{"n_layer": 24, "d_model": 256, "n_head": 4, "n_kv_head": 2, "head_dim": 64, "d_mlp": 1344, "vocab_size": 7438, "activation": "swiglu", "norm": "rmsnorm", "norm_place": "pre", "norm_eps": 1e-06, "positions": "rope", "rope_base": 10000.0, "rope_fraction": 1.0, "qk_norm": true, "attn_scale": 0.125, "bias": "none", "tie_embeddings": false, "parallel_block": true, "init": "normal", "init_std_qkv": 0.0412, "init_std_o": 0.0412, "init_std_up": 0.0412, "init_std_down": 0.0, "optimizer": "muon", "lr": 0.00255, "lr_mult_down": 0.7, "beta1": 0.9, "lr_head": 0.00633, "warmup_steps": 0, "schedule": "wsd", "decay_fraction": 1.0, "decay_shape": "linear", "final_lr_fraction": 0.02, "batch_tokens": 32768, "seq_len": 1024, "doc_mask": false, "z_loss": 1e-05, "train_tokens": 350000000, "steps": 10682, "dataset": "wikipedia_en"}
MLP neurons of a small language model. Each row is named by its layer, matrix (gate and up: input weights) and neuron, and shows model dimensions 64-127. Each number is 50 + 15 x the weight over its row's rms, rounded and kept within 0 to 99. A neuron's up and down rows have the sign that makes its largest values positive.
Before each neuron's rows, "fires in" lists the words (lower case) most often at its 100 highest values on Wikipedia text that the model never trained on.

fires in: "for", "of", "to", "that", "by", "in"
L15.gate1230:34 44 30 54 68 55 70 25 32 33 53 77 20 61 50 48 59 43 86 51 84 62 49 51 56 45 74 32 37 60 38 54 58 80 60 53 44 55 50 30 56 46 89 82 47 41 57 48 60 47 47 59 53 47 73 18 33 49 38 39 57 44 39 47
L15.up1230:31 64 63 07 43 58 33 54 53 87 50 10 63 57 28 53 45 22 77 44 59 30 71 50 41 54 66 62 74 46 18 63 44 30 49 45 32 49 37 47 42 48 41 69 38 49 50 69 77 50 54 61 70 53 58 38 53 64 50 54 42 43 50 39

fires in: "and", "or"
L12.gate418:57 67 55 30 24 38 48 87 61 47 61 62 31 59 49 62 34 53 43 75 30 60 52 66 38 54 38 77 39 83 47 81 39 74 40 61 48 76 61 47 37 69 60 24 48 41 54 74 66 69 62 30 54 57 80 56 70 26 51 52 39 24 38 77
L12.up418:45 58 50 67 15 41 72 70 36 72 57 41 69 61 53 41 36 24 26 38 50 68 35 79 55 64 49 46 27 48 53 77 64 35 18 53 59 67 65 37 23 40 51 45 47 51 69 58 46 30 61 48 36 28 68 64 63 36 25 59 56 38 33 38

fires in: "was", "and", "originally", "not"
L19.gate167:38 58 84 35 58 47 71 68 69 27 62 29 49 50 54 64 51 33 54 86 58 32 39 38 42 70 48 62 50 29 66 77 29 59 36 81 46 44 24 60 85 42 56 30 21 37 71 49 60 34 46 31 23 49 55 39 51 31 27 34 40 52 32 55
L19.up167:47 20 63 51 47 25 54 69 54 36 63 34 47 70 71 30 52 58 61 60 55 68 83 52 37 57 82 51 06 45 53 43 55 49 49 60 58 35 68 31 42 58 48 63 46 72 65 44 49 55 60 30 44 55 75 62 60 46 40 56 56 86 40 32

fires in: "more", "most", "and", "leary", "relative"
L12.gate901:54 73 32 45 36 22 48 48 52 70 24 39 58 49 51 61 38 32 30 29 39 68 51 45 37 53 63 50 48 34 65 40 56 56 21 63 28 44 67 62 42 61 65 31 66 65 55 70 53 63 69 39 64 57 48 68 40 51 49 74 51 67 42 35
L12.up901:29 56 33 41 45 38 69 60 58 51 47 51 67 68 19 66 47 64 38 58 23 49 55 80 79 63 61 41 37 53 41 18 71 44 32 42 49 44 56 61 43 42 47 43 63 63 54 74 83 36 43 65 19 51 58 25 67 46 35 70 46 49 53 60

fires in: "of", "in", "the", "s", "its", "to"
L13.gate896:51 41 84 58 45 54 26 30 59 48 47 20 68 39 65 61 68 33 42 27 54 63 22 59 70 56 53 48 42 39 46 82 48 41 68 49 34 50 43 22 56 61 53 77 46 43 38 64 34 57 45 53 41 13 60 56 33 43 55 43 69 52 49 17
L13.up896:39 64 61 41 26 32 25 59 49 67 43 40 43 32 35 47 80 68 43 27 41 79 46 36 29 47 41 49 67 31 37 55 70 35 34 48 27 57 37 50 55 33 19 54 33 32 53 83 66 26 29 57 54 43 62 74 57 58 39 51 58 25 62 51

fires in: "and", "or", "be", "called"
L13.gate375:42 29 46 45 23 35 55 33 66 24 85 50 51 65 59 53 40 46 22 29 40 57 60 63 47 49 44 80 70 54 73 57 69 51 38 50 53 40 34 65 73 69 60 56 31 69 39 51 62 46 53 67 55 31 78 60 69 59 29 38 37 77 57 75
L13.up375:25 49 69 61 45 56 66 51 19 46 62 66 61 22 57 61 56 62 14 58 63 58 66 55 53 68 42 24 40 53 46 48 34 39 37 40 51 99 34 59 47 55 20 37 43 33 41 29 29 41 70 56 49 46 36 56 60 55 62 46 54 58 39 64

fires in: "in", "on", "of"
L13.gate1001:42 44 12 60 30 68 38 47 37 77 54 63 55 47 70 54 45 44 72 48 61 82 50 42 64 19 72 67 36 70 34 39 56 54 34 48 50 71 38 14 46 43 56 48 19 40 61 58 34 45 39 30 46 52 62 44 57 80 42 30 46 36 49 72
L13.up1001:57 73 35 67 46 52 45 50 76 61 54 32 19 25 55 50 57 40 63 84 88 50 35 47 40 43 34 50 43 16 59 57 64 82 61 41 52 45 45 78 42 90 59 47 64 48 23 45 61 59 62 26 62 52 48 64 59 91 62 27 44 85 51 22

fires in: "the", "despite", "and", "as", "however", "his"
L15.gate140:09 48 55 46 33 53 42 37 35 36 32 48 74 43 68 55 12 69 36 43 41 38 39 36 30 67 45 57 40 76 81 22 37 35 34 38 49 73 60 18 35 31 51 39 54 40 27 48 43 59 59 43 57 50 63 36 72 39 59 34 68 78 43 58
L15.up140:61 42 64 41 45 47 58 66 67 58 34 55 27 50 36 49 49 58 45 62 40 72 30 82 62 50 35 43 34 55 33 60 77 60 25 55 57 41 55 49 52 09 40 40 19 67 43 73 48 38 38 32 43 47 41 42 38 36 43 71 49 48 45 37

fires in: "such", "according", "some", "most", "much"
L15.gate772:30 45 58 39 75 81 50 27 59 32 14 80 31 41 54 69 62 64 39 47 42 49 41 59 32 55 56 41 27 61 66 48 48 62 60 66 46 53 37 48 50 72 25 43 56 52 52 51 55 61 53 69 56 23 43 44 52 40 57 28 65 39 31 43
L15.up772:23 44 58 25 48 76 53 30 44 75 56 71 46 62 29 49 46 42 48 63 53 43 55 27 31 60 63 76 61 48 73 45 66 32 40 41 50 61 35 64 66 51 57 53 67 41 38 46 57 83 69 45 70 45 41 43 87 49 78 50 76 73 53 68

fires in: "in", "of", "on", "cycling"
L13.gate267:40 53 64 30 41 61 63 55 44 64 50 69 51 32 67 44 53 51 44 41 48 47 48 54 41 42 61 54 54 45 39 39 52 70 30 30 60 49 40 41 72 64 46 49 53 44 72 42 19 47 41 77 49 47 25 11 27 60 58 55 59 66 62 75
L13.up267:38 47 74 47 37 50 39 56 36 67 40 29 56 33 52 25 52 29 60 53 46 86 31 64 49 60 40 42 79 48 37 60 51 72 71 30 33 51 49 36 43 45 55 53 60 51 62 52 33 47 72 79 50 57 57 49 74 52 68 40 51 42 40 41